python train.py --hidden_size=320 --num_attention_heads=5 --head_dim=64 --norm="rmsnorm" --norm_eps=1e-06 --qk_norm=false --parallel_block=false --init_std_qkv=0.0367 --init_std_o=0.0456 --init_std_up=0.0526 --init_std_down=0.0526 --optimizer="muon_variant" --warmup_steps=200 --final_lr_fraction=0.0 --max_steps=5954
MLP neurons of a small language model. Each row is named by its layer, matrix (up: input weights; down: output weights) and neuron, and shows model dimensions 32-223. Each number is 128 + 32 x the weight over its row's rms, rounded and kept within 0 to 255. Numbers have three digits each.
After each neuron's rows, "fires before" lists the tokens most often just after its 100 highest values on Wikipedia text that the model never trained on.

L8.up799:094106133175101111138144130142161081125134083192094141136142155128156115114175136117119107104165104121159169176146090136080126078099077084164148092117134159114037135149124068110185088117099162138110114133136071108114135153142119078056123128102124043106129119180118154129150145149165128059105141092126108182108203104149141085093150192104124175144169146153090119095124129148155131157122109189087114125111130172095084173102132203130128170081134111195107128096109102098103157107121120130168089182077149060103161128051039087166081129165113129120086129111138142118134216091141153094
L8.down799:129111158119140183147168168126119175113112175113209053152099066018076097121119138162150162146068075157141105131117117085134112093118072131123172107167121147091157171133088154150147103134171181136170184099100146095148195145113138205100096104131124137125051133160150108110076166153152107150111150125107122140131114105067156117119097142164106128078116119117133093146162073166072144171155124184187125116141075109121132068107151143181123129148124156100162103088056121131141114081119100165147108086155105109098170117133149118130105125157123139165117112104110150076168082092114098086
fires before: " |", ".", ":"

L5.up840:180092161172107042116165118147194096143141092112090098112150123160134189093129076141145079105149116130154121108168098083128152138147091093077102121122127087162128138142042123119156138081139125105151102185093184111118198192153150181181148131155148158087149157102192154154080147096078126140159081136077145191126078130141093102105158117127123123129135149134120124149166166094112082152157151072134059096113156112147087120161082147136174160160158085111145126094110133096159090107132127135155077085139125109119128120111181100091122132137115163168120116100135154160082140142140109053
L5.down840:117107098075154148122072099140132097118104140117085120159082169117144093127226117067122191141177178134105145111138160065065112120131180151125111101149152108085098118095205160098139124166082078136099128102101082130126125103123073091055112117132137113091156136105140113128140146140126130105120134146066136156160179100114111140126105138103166204144091090161160092102085129194105129092153132110159156169134177104148112143151124143102165150101078057073141129115142140151091135104151083152078182081112162150166181112128111101127178159098119134166104179148113085115136138085115132169
fires before: "|", "\n", " |"

L6.up292:122115117123131151148153098139144118116113124189099134107114099152213169112113118129122109157126090102122146175140127075189177119115129080204143142167175147109128087169117159090139168072084159151095105149131180123075184125144146106107122153137068165145123211131121130117076127097094113144153165111187157108150073155147102118120110155129160065108079143082109150111118179114168093091128081128117127125111104149119082122157120138097122107171145103126135101115185085103126132109134124113173119135143178140106108168137172119144140075167159146106122087151150159108104124121126139067
L6.down292:129134114129112146119147125120148125128085152094163087109138175088146134155167110141152095140171116136126105081120119128109070151139097099170141165117069074077139158090151036087111141127146084140077095055117102114115138130091148065095192112198158125159186094096115146137105118067149061134106133147109178066062134135129120146121130091075144138157128166218069155181153143110141140161084089107130097131153198130155133141150130159152188162099120185094140107112151163142170098128076163117158116129143138082103091126125120133101170094153133127124133160153105098190091164179071114103
fires before: "\n", ","

L7.up1059:121095120043101122158099157114157137130087072166137126099160082125130149112172140104114136142133168135152095145151134144129169139099133137157119085090121186165068133140194095015060093173111094112062115149135145070126137155161121149080076087137132128125140126109139084152162181117118163142152105135095094099146111154143090128106143157157106127147108103161103098124106140090128127100146157105142089121161156068128113139142072116126194084121124161123167136120127086126152139100141165215162172068123168135159165113142169132171163099105126149179142118154096155097129105049086127102
L7.down1059:092151108108128119177137124122133130081145109128104144126126074121078165161110125071165177074191159143130146157153125087158093148209118147098102113163119098123169081097099105097110139120110094103136181173102142154175120112160087150108094165179122133133129137135148170176119155179094142095133134110113166166082130104102154131100125144099128085158155126119151117140133176149048141128135056163097110131164089139167144142117089117138154070160058115100133077204134139119188143156143118123114117149146135139125125153136110114092164187141144130078140105134188143132144102146138138133
fires before: "-", " the"

L9.up1024:064095141116131159126101158133185112116134129165143151132122088069108139097093099078125132119123156121069109176102151136170120113170142093116151123123147110115132159117153159134077120138092127156143068118148111135073129192119110093062165126138157139107178147111145159094117140149150115141190131047114191142115132133196134129108131141155132188109126134130135093108155160103157160070133119151102065081142141193159145143154154116123066177126124116163133075123140074068153153125144139114093117182130045188139150110130103046056170137152148173145072097123094104077175133096138112091
L9.down1024:066136160154170100156151173171086213106082123046163086139080154153146081167150130112123138122058095099168110057144141115117118147073135132123118157124105122143169163134105151091141139131178175079126100089075101105119152156087127174113090125136116130195180119128073127157095080132087135145119119157118068128101128084076068150131068119144141116106143137160080179137088123098128092114139193166150102105082084050082184115138107144112116135111132124159140122063140125138140120061104152130117112170134121055098140129102142157171148166074123105098096158138161169132182099110048109125
fires before: " |", "s", "=="

L9.up39:195121116115100076113182113161138081139073096153117124127168161158155129096173191145111140150150134091128102152186097089123128120154168093082140090174152129186149099156083175131136129103158132106151110173109155184146160115084073129078123116115160065144178136144214113100090116120140103099120137117125091133106115131186108098103108124124128122088130068140188119162144180126078111135109089172115123155100108092114110116164097135144095143074159147164152077125137152117087127170083122136152103123091137076109104080112188122098110092134080146191166114134150132174135177128077135157
L9.down39:168144151167152088100097232131095130096147162130152102136179083158145097115087141160137069129158109126109146165130144115142158168160116130132138128116098169163123157118108124150138099096119102133182086161113114165131162181101182104102092135142116128074086156142105137155142186152156193120135140090105173155127150137134111117110101144110145122159149175127153075128100101166053144128097123065145184052158110070064118143121157081114130084146173109118060137158144135097149160113100092130129097097133145126141150128157126106158063065096139167109074203130060053088136143143132125127
fires before: ".", " ", "2", " \"", "|"

L2.up591:114134193216099074113113125091137122141159105128129151127142110154130146123142117106163156162186165145112106199058086159096053158117136126128083192112141160106123132116080140134124150127078090121155121111133084183115176144133103097180124193140114138153124080158093106157097116137134141156134095113078106095180134161113145114087166127049150162138143100100135138143103137168114118127096113122116199112146123198195073144184145138121157113153121201142172177137125110080156121120113125115150075154111100056145122136177134121117095183175107129149163125128133075114107136170108075101
L2.down591:149144111078157187100133103131081094133158155133126150157086118089110127191094183153090132148124112131110140085128195099152200117125131097118136136121103097147162111110107153114130158118173189069100132135086171090187058136113142150086105105105112153116155161137151151158095149157069120136144106104125159156063130129162127139153057165137134119104125149117140085164182174129114116130131116142145119159096124059074124117056085117135132131079174073153088103137154137128105137134113167103128107136145124176150093134079150146050135094111141143115062165156124133145119109104121166108
fires before: "\n", "---|---|---|---|", "(", "s"

L9.up983:149090136118126126069086160115155119156097170073127124137120145131048109096134120181165120181152152123107127187138125113137120121094049116119116089099148169125121144124172157121159154139108147106156114120141108160164080134093119119141135177122089155138084131157081141112106150165077129121112113096165226158141103137105145163119115062183099144137142119099045141165091104190145116150081170080171139108182096185123115173160179112144101076187116140112178140126147109118162181142172203084140134143155114148122107142110152135114153185124136146112111109162129168150158092122133096052
L9.down983:068124155105151149162111122123151173132135127145130092161167128146110117136153104081074136113138090111126092128185107114196170153164152104114146173134093148167128179169091146135174094081171113125111109150132134108121150105092125161083135129133151135122091161167144110160125110094094125079153126112170105085113135131121121098141072158111161131092140146106103134136160180105115119127190186139155151157084138151132191096117191146140135127134142103138134106153129117129116126118152105118130097081182089114116116123098165166110108130120118153193166216162202178129079109205142138156
fires before: ".", "0", " km", " million", "5", ","

L6.up136:083121146140151041160102141105093124056083109165149129138131144149160127140158137124121097100153174099093097109069154104123132111159109138124104118098195174144084062119116118116096113139129079133153162129091163124067176137165075193132168147181108122152113133131166130131075112173099104144210130164091090151183181069113068104160169112114162134079081182111149097129073108078166104092108171114114135082156092156129066166142094133090158144165122114136065082129161084120189132124163102176157138121132113161137176127145171146115133084147109090138166103144159203131092110116123194132
L6.down136:123136202181117154170099166101110157154146127121077143177097157112199140170137151119174142128214110092159162088126133167168154156059091072120111142134069103145087157127180071110170119157162147087106107131138106059164076104065161124186126141188153136115164144126135099164116125124140159105038102139115176075116089124091144179164151085113119095162184096121105151112102139112103129155115064117174092151148107157182138121201118129139146143117122125141167159112115148143106101137116168094111128109113141180109085110181122127162151148122092165140094129109119117113103123126114159158
fires before: "\n"

L9.up109:120148111102139074129131099131108109157106143141157139098119115114125094146161145074095127135132089151098143125080145142090113160106174138092162125136086123075139187145095150127134133083163142128129105079142185189116137140182148120081106179135158048093129139100114160111130170092104119095159145107183163093137119176146157079169149139136116103121097131156168113119152106157144101154086168044065138111097064131190110032163138092134107074192077144137149106088110094112120122087076121225100066128147132152126133191109139087138184083140117120147091160169164085109109112162145153133
L9.down109:156111105149130105144121136125152160127144141132097170127099102093153036128099130084120126182196099153125092144146121077104133117117137052054106093171107122154132133100122155145086156096137123116115170058143147122138113135153106098106104102144173152197139140124090101084168092132120143122144176109095132125204091160208123137109149110194141120132118116073093142135123184092116160144101136145121091137076155089110149153158164167116141130176091188146141175136100166112084105142165141076137173147156132076125170150101099151113117079155117089150075125131105111106131169069092191109
fires before: " to", " in", ","

L6.up967:170106130194096095108142114043183097114099191078087097117126156140140153115107155097121104118104175133140146118154153102111125112133126178111128138115146115146099124143120128205166120139135166077048167162170094123138157111122199105117133137089131083159135104112170161127136118094204098134112114090220144116104184080157193073130118134134166129154130133131147118156171199141131106103104211117123069161114130148132145113122129129169119134186143125135138174135155069116150185159144036167155093220149034151147120090126133097159095132124082137161139101129145157124135119146119145092
L6.down967:090095094090136200113130164161115140167145107165165165101130130091091127100159124162111145148156083169076148111135141138111129117101171084111163147155091129090160124135129173036147201138107157185168111121138163097174098141140051183146119112191125202030142147125098051157167096121102184169131126161068126099137093193073041182187087148087129200102126082143151104105139075162077180157154107145095208099128115129144150126131149115091173101063109155173094142130114172127164097090092163147115147156144120148122142135119107144136144118160103117097164134083113073150123145162144131186
fires before: "\n", ",", "1", " of"

L8.up755:135077134127128074094114119137180102115110153121177084123173086123099083111111183127120152128149102090157093151186112132125147132119164074088121080144138135107132091142172105115168148159086151108171178163086109148113152122135116119123112149150136077092192146168195138172196190115136190091135150120122115107114157068136096142173089108125106180168075140124123174114119108150102150081126154057157173130066140088119159119098116101185104144195170134127150155217153150158149098179130076076116117177110141105080140113108093094105117063129135126183069145076154145138100099120124108178
L8.down755:104147081170169097102159160138181145130184131144128137139153168129186151149136139133130107102039129140118155142102059131144146111176108134158129138118138116131107128139109130106103070143099080099155109118138161165131157136060161074125116166134165081125157063140128127169136107155113115119205112155080077195124155071149107131107141092148158111138110043107102133156170118186130113102161150125109064134093128123156110081185117099128138137129163152149133102167188119116108175117152119175101087123092099157160182153144123174108101088084065117225166132119096149113136139153068114120
fires before: "2", "1", "3", "0", "5", "6"

L2.up28:108148148129052114104128141094099166166093127166149085127068151159108155175072137123177142091132181071138133132110113089160109102110120160144130104107076116189125114112161170074146131077096159062129124139112134158120098151140102109187126104119134079152115195148125160181164100116088129121155126104051148116144101095132099110136150102153154121151186101144120125172138117179087061122134147104170084077132142151173130141110152122078208064111137118069151110165152118140148132074138091169071111095159140140120112084157101160062106131102214140143101117142170112107070094149085085100
L2.down28:099123098132173130177151140184193084076128142094092170137168092114122077093146148074056128128219135148081098122176123127123164145116069124137146155153162161086082151110090089181133171192193142196157146107157162123134132063174123175132104122124105121112124151113074088100077130113149156147083109147170153184101161115087140155093170109107152122128128151109110144114085165074178195102122099158149125148125125127121154150125101111152014220132104083176102137078116141112072076113123129111138077130125097070131170144086123117172112149158090136074166095078135178103166124168150123156
fires before: "\n", " the", " ", " place"

L7.up293:110152151159135162124098111136073181092121125131088155165141175097143150135149124118162054154082072140136178115148155142104053106090145148072167079120116119159132127155110117096079125133135133120087158118158123143168115207141171153125142042041103136142158109130106100128135160112146183157138095122109139082091156174143172131159075177173083116090082116172101071045166094117101138143112166103176188118133075098172153106141088104144107182162111170101198070083180113120147094102157120158119078090171087141085179123134187159135137122086141189164108171120151202106134173130137145082
L7.down293:172132165097101154136129154152086117133187111141141072111207158068094085094168170101132160104093142089053088073178162119143147086139130148118115125114153124173160158115066154144127122077115132194154120134082148116192172118117148158120108115167095135104133125111121110100117077107112103133160077117075086129177095102135139163086104105134150217107082138129102097143153109134098144127097110158124164155121125120082134137092170107160221069148131128108119119167134163079106161160117155166122107109098173096135156147128119142116101191113146156148173150078135174010144102115089167088
fires before: "–", ")", "1", ").", " "

L7.up883:140156155106108123096084164158103106083128182135170161111141131132136123080143079185126130106173144128129150101108049085137142187091167141138095131125097180142074132162126127127105108113160101139140155167130088157111109157122128205103116147111180143113149124100154112082153110107116109128090159076074098138132076151181068103163133183130130155179138080172169157097097138143116139064134155092071125133112176061130131083110174093147144140207134158157147147129107073169162143147100110217135137095130150142153093178151135122146186079143096108110161154089132111141107107132163142147
L7.down883:094122142135126139177120129122106131093106162160113158085152107142137138162082119146160150071202128136096132148108128198132130122137110144155146103196154108105141155053141050109129104121145153106142073065156214003155080107162111074149143197182153137172131140122089141101175129124164133111183050142153168083049111094073160125077202103109159126081176137106077142094129168093167153176143091096135125070073070163145110143145097139045148129148136117138086128108137208116154121118168146110128101186125149138120081136162071108163163190107136103129142121145114163139151120125144115038
fires before: " the", "9", "6", "8", "7"

L9.up582:115068110153111152145153163121103170153129130166114157118176132160149161098135123142116110136088090112113123160115109088136124150142201151096040172135100141165108120098104168132074178148126059079144131110213122130054126080132237113135088172089155162137079111074160148116091149079091079144072096164115113152124117053141138108135115080130142107128132136111166120126116159115119074156081189129049150117116110132137063169121097137147132109143111159143140143145055151146143122120109166122113143103099135093162191174076079210175142080089142099105124095152152098117086161144078130080
L9.down582:104135146140139178125128134131139108109097178166108148098116083145114146104066115125141139060118077144090059114152147087104135170146088087110182166087085102087102141114134116161118128144130136104101156102131148065169141112129128170137166116080109081158107194175121121116113068125167118131136145132147116154138138150093143122113103175165183124113094133075138123107124117083115148167140119149106120130092127161189110066160070123132138058157127086126106119062088107184168155095132099098101076089144121129104074125161123167104114121085076131104201107104101160103138189104172187117
fires before: "6", "3", "2", "4", "9", "5"

L5.up99:100134114186150175114137123113180083081079161143138109042115122214134154130109076133069112127212115131062154058103096134122166123141090120059192087132124129121163181157151088094135143143149146131110123113132080090149096190104135105099156147145105160122138138071147108168150120082128171139113095101156118119141142139106138138074121137121182097148175090137106142125078139169036103092177172117115133164097126127151121140103129167108073144103106102163117144139122080064165130125091118132116099116096056085131090143140081121127146146138134149113154165095093149129148058130097126114
L5.down99:161092180073100162123164101098152175118132036091103116152120120108195167115154157176139152134118114156168133128184162146122144104116189189128097132095150167164145121153105156172124133142140146098082120105143158152164106073169141129146085100145154143142101101157116097093117086114121128148167170131112122177095134108108140118187120075062144131134160121113143148156155072111132194160106083104169063099100136147048162143131146108108156079080181144102171123119109173167082089106114170120143089190101103108178088125075177174126099112096142053128150087177207074122107129172157164103
fires before: "\n", "s", "ing", "ation"

L7.up416:106115123100103179080109120175082157112130140128152129082138111168128121127120170104143163105156111153194139136090099075163073102168108111111129088123146104071130097176099117095118104107102090103168121178102125116098079133206153115206055183127135137186093147112112089110127113128126194067159096150110158108156113198153115074106129138172125163138153125096149147158102096205120130139123151096149059101155099132162183089141144102162142187123088066114104113132098108055151147185114120100114134152163128158108143065145143155120148104082044128140133114131085083122156089137136123159
L7.down416:107135133093153129161163119075051106101170160113138122103084080132144133147131137151141116118204175112129127134151133196149135142152109152136149139155083135179080144101134128107143131143122187127123159116119110181168111180118150154184137107027103155110167163109122067098145131085139207158178079134112135138136138149181134103149098121114156100122096092069104141129063197133160101064092159190095125140195131141117160134046155113120146108130143122122104082102122128127183097161147147149162142089120088111164165144174100070159125183079074118121083178111170123076175133154148091148
fires before: " ", " the"

L2.up838:144126166159134131114125162123113154105125146132116151101072162177106115100158103112138070103157142125079135092121137114059118167121171144090129129151119160074119182126179082098118154137087151152135079154073087150179128111106092035178089109188158129224083126169119112156073135129134124098052119118048141065139091092156134152115116137120199140077129116149143127105095135165131104130186147112116124113142115095156137090092104140152140123127119107141142170161131145125142107094085141128183122091152174116176139096155126126175160148188082103125132102103100081175115184085151078160
L2.down838:117123087113097073164114131188121099138180094133170136184157084080128093131109187074125163212146110165141165123150060040235123157148139088158143166105105054121073121133116192152137173122152169130141137137126172136172108122145148170116121124092114089128133105137077138132114109185140177149144140102124153123082155148113070136140078130104131205123098085105135124217119145145095152150055147161167127118111151127148173147130107051114115130160157143171104143147118202176207152186135094086144102175170148119168100145095117116133113145144103162101115118102169135127126110136143141107
fires before: "\n", "---|---|---|---|", " ", " the"

L5.up734:104151125071149167158151127162131188118182144164104107142119158144223121197128179183135166143099139131115163166157152098141151136169103080128170152112133127143156181078135132063134125156128077162129094160076122123120084167077142128100163145121106137078159133150150037130123127133132168138110148092073168110147134128185060115148104107141132107111112100109178135104180135157107159117075187141084106106162139122100131177096106143139073133143114133138104092107200179135135100087126087163119110111195140094196134094081140100136098152108041141133110106153109149098172187103137101117
L5.down734:150065103154103131160088133142137052113133163089107098135193148112136159165106147132128128106106158137128131119131150089107228133113130140167106143145109100078112116110143045124096053093099152142090141176136162115121123153119114174131078171144087126120108154161121110187108122114170092122093103148176173107095110136043166111099083164184125166097125107185123141143121082108180103139067081119137121162117173123139163125151130091134142115101117113110152174121048129143158129120165113119100126208115131187127157164122157159127154123128180130129193116110139141121205062090081133110
fires before: "1", " ", "0", "3", " Q", "5"

L8.up403:128184106167130066104145137135114140121069121140119166126102133178154170195118108159142118119167155148188083142079106132159119142150148094107147108086103121178119156122090132127090112148198125089102133115155116120124083127093097088088084149138076132090111166114085105082148213137130108081111166111101136144201090121143113096104131155123136179128090125103129115166146131153135126112150124186124074143111182126123145183140176136098122116121152136145084098187149120127157117161064194092179083100107187172134146157136157115108128131169107085072119141138159130161126170118124164132
L8.down403:162106145094168080094154074154111115159150134123169109141174158158107110154120167119151154113244102120105142106125146131108147138182068118116122090070057050162095099151072172150167070052134105122103162087081134116186159161094109115117120102154062217092144175206189151114133149127093125088131140110104089079151083137143123121132154200125130086147175128151125144096126144217141157103147118130132112142099102092115095147110140147108146127161139148149179106157094118153125139132174164131151177149087121126178145116133108162110086182169127162126123161094151155102123067075094132111
fires before: "-", " ", "|", "\n", ":", "s"

L9.up1003:195111157140109138092114114149129137097149155136140147101124114123153100127102121135132159139207152163134137142146124096108071110090126133122122104175081150096151112118138148117146100041100159121149119151092082107082160082192114079128112081172124128139130092122089154137115071088131157084126156172093097085187123122127034089153107129127172104096123188199090100104137127107163111148073110091102122129112054139193091106122093112104120072123102096150121191110162164108062134148102138147107131116124133212152204144106152132096145112079111166123054136130076112082121126127138143101
L9.down1003:116144128150149125124179122104159133119043188052136118112154086142113111114083149109130088142178126074166112081130141049155146111067064175105141118122176116132170176125113125165083179108131202212201090106156157045115130139114204112083129114138162095140180078123095125138104153134102117098108052151072103151126097089091103122160126118104079134150147164092191116119189113101147169138100114148125077108056153166134150111117143142085128122149100177091117124130157121117130150110131087100145112085153172206147161112116109143137172182106095101100069175121132109130182147139134174140
fires before: " to", ",", " "

L6.up264:135202103105189097136090083181119144100121173100059128132085092177176163126070146145162169184082121138101135178124127112087217131130173194155134075124171091158127115123169107091123146101152087123196129092172124120115157155151169095182131169121136153087108178104099072145130082082122086079131159124154158134084105129093152112107123068126122185135137049132168122135114091126183138092136153073149133131140108159105138194166133070109134106192093146065140107139186072114144121118173092167138151176135108140157110110130136174185137164117136177159144154121118213108139116136123128151
L6.down264:087138104131157071125156152056110146161105115185082143137121128102097064125201135095176116101123084099124107109165118079122107150103082080197135152139095109061081100159117160145149206139082096122082088117147133108132106089095145171145091139096150100173130107159084168136127163049096100088103160123171060123101199132118155115173115121123127100162153120168100137090139135159106069170092141104116201166111154112115075090124159113144127130069117085156141151122143147142183074145089139117113097154155103120102109131106095108124108149170148201143145156161110117164154150108071139048
fires before: "'", ",", "2", "0"

L8.up131:152164073190110170141154130123154137136170094177145162134124118150112113216099143099098119103152093101191150156114084154129169121088136102135105051086155176098107107114139120099087092164121166163176200098136099159139127127106095134126144236081170096100069120144134152110114196119149093151149138045158150110110200100160127153117127152164110119119109155124140111165107147135120138193139139162129154160123104118118098125133093124111161157139125098090161154154090125114166177189144124163135112196141173142131127170156107121078065105152095097069148124139098171151160188063092115120
L8.down131:147119190117205144135111112226110170118128120096156115171088085130112107083100104155161103137239154126106122100105146133142103083164113150121101159156073039137140197182109180137181169123155078120166072152176142106182154114132125154131116069111058139129168173114122103135139076175085158152061124187101104127102135183121120095127180105051161124135163151162099152121136102102144171127134087126104121077144128106116165125114147193138157135086125171112088136155155150120101074067137114137158121092131072122137179103128129151166148163051111129173081152109096118134134116148162188129
fires before: ".", " as", ",", " |", " of"

L9.up262:082122108094131132118108127114145107126139154133143168214180159154108107090121103175115096099149136153092089112062117146085116106090158089134139093149160089111153168193154165098110086144122076093130155138175161113148206134075146173141066198114093164098152108138166120108122098125149123182113073179048116182157146130094090095140145168143150162158095153120183165127165105131144138171113150063173150069092125119086155096132124137112150140139154096182215108143069153126073200118112092129090078144096126144111158150100094178079135131172100141145138115133085098086122079112169147159
L9.down262:113099136195137108121062102143116134155125150140177093055191103106140063135123149120104113133229088109135175195142170129121098114226123156162092082139152185055115024140180159142108117122144152140134134145113143099096081129114134078144152158168176111146132139149126151113139124146178146108150170139187152158126165079129213124123134092153095136127122096101113084088097142176126173095198131136136127059120116143142131150086178053157118111125168111142100121119065123135112108104154097137155091147111107149165154118120124139147119094140107100146165158131091138126081165116072110178
fires before: "0", "2", "1", "9"

L7.up1012:058108102153128151152117114167188043140113113152076198119120131071156127143118062194127096123101059155097139154078063051107119194149123107124137060151174153125184133105126133174176044085124122139185150150124146120098146157113111121173156182142129179133125110112152150071150131133079091059150110167135061143130139130195159121143093155215109096108149139175099134063117114119135110133108159097098154127102147128112160124121122056103127186116144098152139124128147120097141078109054121113123125133087183076125084101142139135111105149137137122144113140149114124145113104168105164152
L7.down1012:154105131105162123145163175118103127113143148121206161074131088078082113159141111123104161161145124189150098164105092117132114065140126151081126091115107082166120154114066132157102115104181144104094109089144175069134147099142126120109095150107142096112092100146061172111115150128138100164180156125124172110089143140161137147067135155125049125134085091120076065084156124126147083126127137143209155098144145148087057171131139109108106143111092146150091098125109096138190097094086177087086124186148160086120132175202093062089138099163088131098094154101183129143134119095133179147
fires before: ":", "3", "4", "5"

L9.up1182:165162110131141156126137119117128134130119180179129179126139125102148183116145146069095162138135080073119136151104184097164116165160164091105103126145091170114128242135097134113114082128134164142103138139098099108088118117171132142132098135156114160132115167139172121142154106146145109116143092134129157094091085127126042126091187104143117138149103164116135076106154127085175096116139104153086146181139144145082120128195112112127148130116222138097124113147125128149193125160109133162137087188073175096130087107136132085131063126116131143185135101196114091134160122058060179117
L9.down1182:107131184109149160121092189135096074086099090086132165136134122161185138136117154131118150134150173139172129142125136146153158136166207079171107154138180139140153135127163155125096070119069116172125155196141140111183109098108059182030160145181101041101140106118103116140127114140156080095153135057072120117108139168120111170094128117194098126104141123134085128124179110103131119173090142169147100144132132124137197185118121116164108141094155149124111100108165136118055118111147106126127124148111199086080107057052131174092118137146182107129114169132125148120183098139136084187
fires before: " a", " the", " which", " an", " first"

L2.up384:070138112092134084113118156086088106167148113161138108165090139142122146043142126121155132152116112137094204083141132154077087170159100152118159165096141097126144135145150118171096096112143073142103184120175161100110151152143159117077215126164129147076183137117106144138115059043095072125084069161147095134089129120127136166124096100153131103126084155133175156143078155134161099115115103108192157139090079151145140180171113148157124130151135116122099143122106120115199155121214076128158088148082162178134164108126122102146140066144098106102118130127090147095125133170129133080
L2.down384:178154137125104171168115159155165093119077120116125135101163113144134126148097138144124178125171162141149084138096117158164150120121214136118085163147103150099103125120143117082190173137101141167115114146091104119104115132145122114153053117055119154195098133159171159113129123195172165102185154125176117144155114091135122086131141183170118157123204126123087143106161117112105129117178157086055108151164130114127154104094178114062136155110159121212158098105150143161078148115119187123089142100138099095110094110158115183141141174171159096165150111173141116149084139102111130135
fires before: "s", "i", "m"

L2.up1080:161117083088131166136083144155103168127147099097133139162111144091146158161131198153122115068132101188175054137138114151085142118077148080133117194089151114043088165114157128141121156101102091122122113136112141108201150155160085127072098181149125098095098108060129131148117096145136115148138081145081129135140153137146089158097152079110086116140099118140149163085138135043115119174128141110180111118101118094149151176111061151137159174139106073117118112068146115137123144064145100189063164101122114130130113122133083085142089152131127124092091182176165158102133146146132152169
L2.down1080:074116123125097148152123106140130108104093164125161121123121096165116093092165063131144118157174161119133167082147160102150128154132114105114129104127096149087104119123177088101121087040178174131106157137124094117160121152115142125142128089151103142126145084112194046132143162076162127120133123126114124182146124118130098138139170127135089155098126131143159117040085150145170105071121142081093130116122112177136109136126137081111000088094066133157163145077121127115156118139121075106131078133107167141134096131148198126094126141151106116107156118117150134103125119103130121140
fires before: " ", "0", "1"

L5.up963:170074141192144191092125108078076158120074130140107155133114159097117122118139184131108149106119064173150156162100139152170158105097166133098158103083149149146106132102092131201129110147163145131111095163126114140169093119108125175105176123130068113205127103089110124098114155143118180125149127114108074110111177110137167144156128083111165105125111133140130126210162156188119208083129153135131102165106102131240169096157118164168166111192146132135075126087169148164127135092094123114128119125130184050111134117086093059079162179136050093142086170192134101079148115112103138128
L5.down963:090119126105115109201082171113162123110100120088161132117135109085111112159120153140186142109166184081109110053152145156124144118140080099113103136156124108122164101071127137134156162135089147211143141120139120067148168083098115113186134105162181158169093117079149094154107164089119142139115139147147109117127104146143125140165165098186125068107118132171113155078136122123089165113105120199214149094141115072144083128110134089104169136116133138111152186089158142128102167124098145154074102082071098123106140123122151107131055105104152180127167158114168146202115123095096097100
fires before: " ", "2", "1", " |"

L2.up256:116143118133191114130139087132078103110095086100100180169126117100113070136125123142124079142090102152105134149186147112102135132093150120161060093117070110110144157108114139106117172091095147146160113152090094164112090099098161140102073111120112168177126112158076117109105126169120138068172099144161107103147147155129164166135118086077127092150140145186104135066086126109138082121166079110126112101103146113163172171169140125113183084096127137065136158094157100196053138069178075140157138095130139151141078056119124128156133063130138151129083122175158109098118074167117138080
L2.down256:112085142126154175123095188111162121141115151158125138101167119125147119134144100111090158094180177201138106024092108109188111122142125079080102142136124124119133112126112154111099109094147124107090141110137164117080129202100134094136130116098141133109137120096127101127091123093119135192094092110097136154193100092115046086042128155117076145135124093094193138139148096112104196145125155155131104172170119098075131116109104172122068139149133114139148157154083189112174054156135134138107126159130162124094192164096113090105126227154091131107161150114094119126123125089127119172
fires before: "\n", ",", " of", " ", " ("

L7.up153:151127081143121144098091124104120114113163146089110122117165134154118088111147123112135159153165168078142091150129142129124131113112134176079177070108113141081152151158132177149133083163091156075156148139052076105157133133165147144151077198135100085147116152095092108107180116075174159109164066181132163153138127127152138110133092111123149150187068062128102062151107096128108137105125145099169149129104115072117108114093151096155168131155191126141161070102070076125107087208191201125057105147106123104114106183121156150126181126095163098169166191113100165156160112123146130167
L7.down153:119117132161153085082171137182148115071142122141122095128105133096164149080152119144106134096130103128119105164148132129099111157183142142160097159120096155131072063139107141154120144141135121180093170144142114187090176106147170098102153122122151158125159051138079095077139152085083138124111143152153112143134141145159107103142166093194130125164130113117096105099101174113135154140085104132098096083122107098077156094146038144072147113151093138142083149141158112113112133111127096171188141090107136131107064112088054156089116136112039140131154140129142093123106123162118111146
fires before: "2", "1", "3", "4", "^{", "7"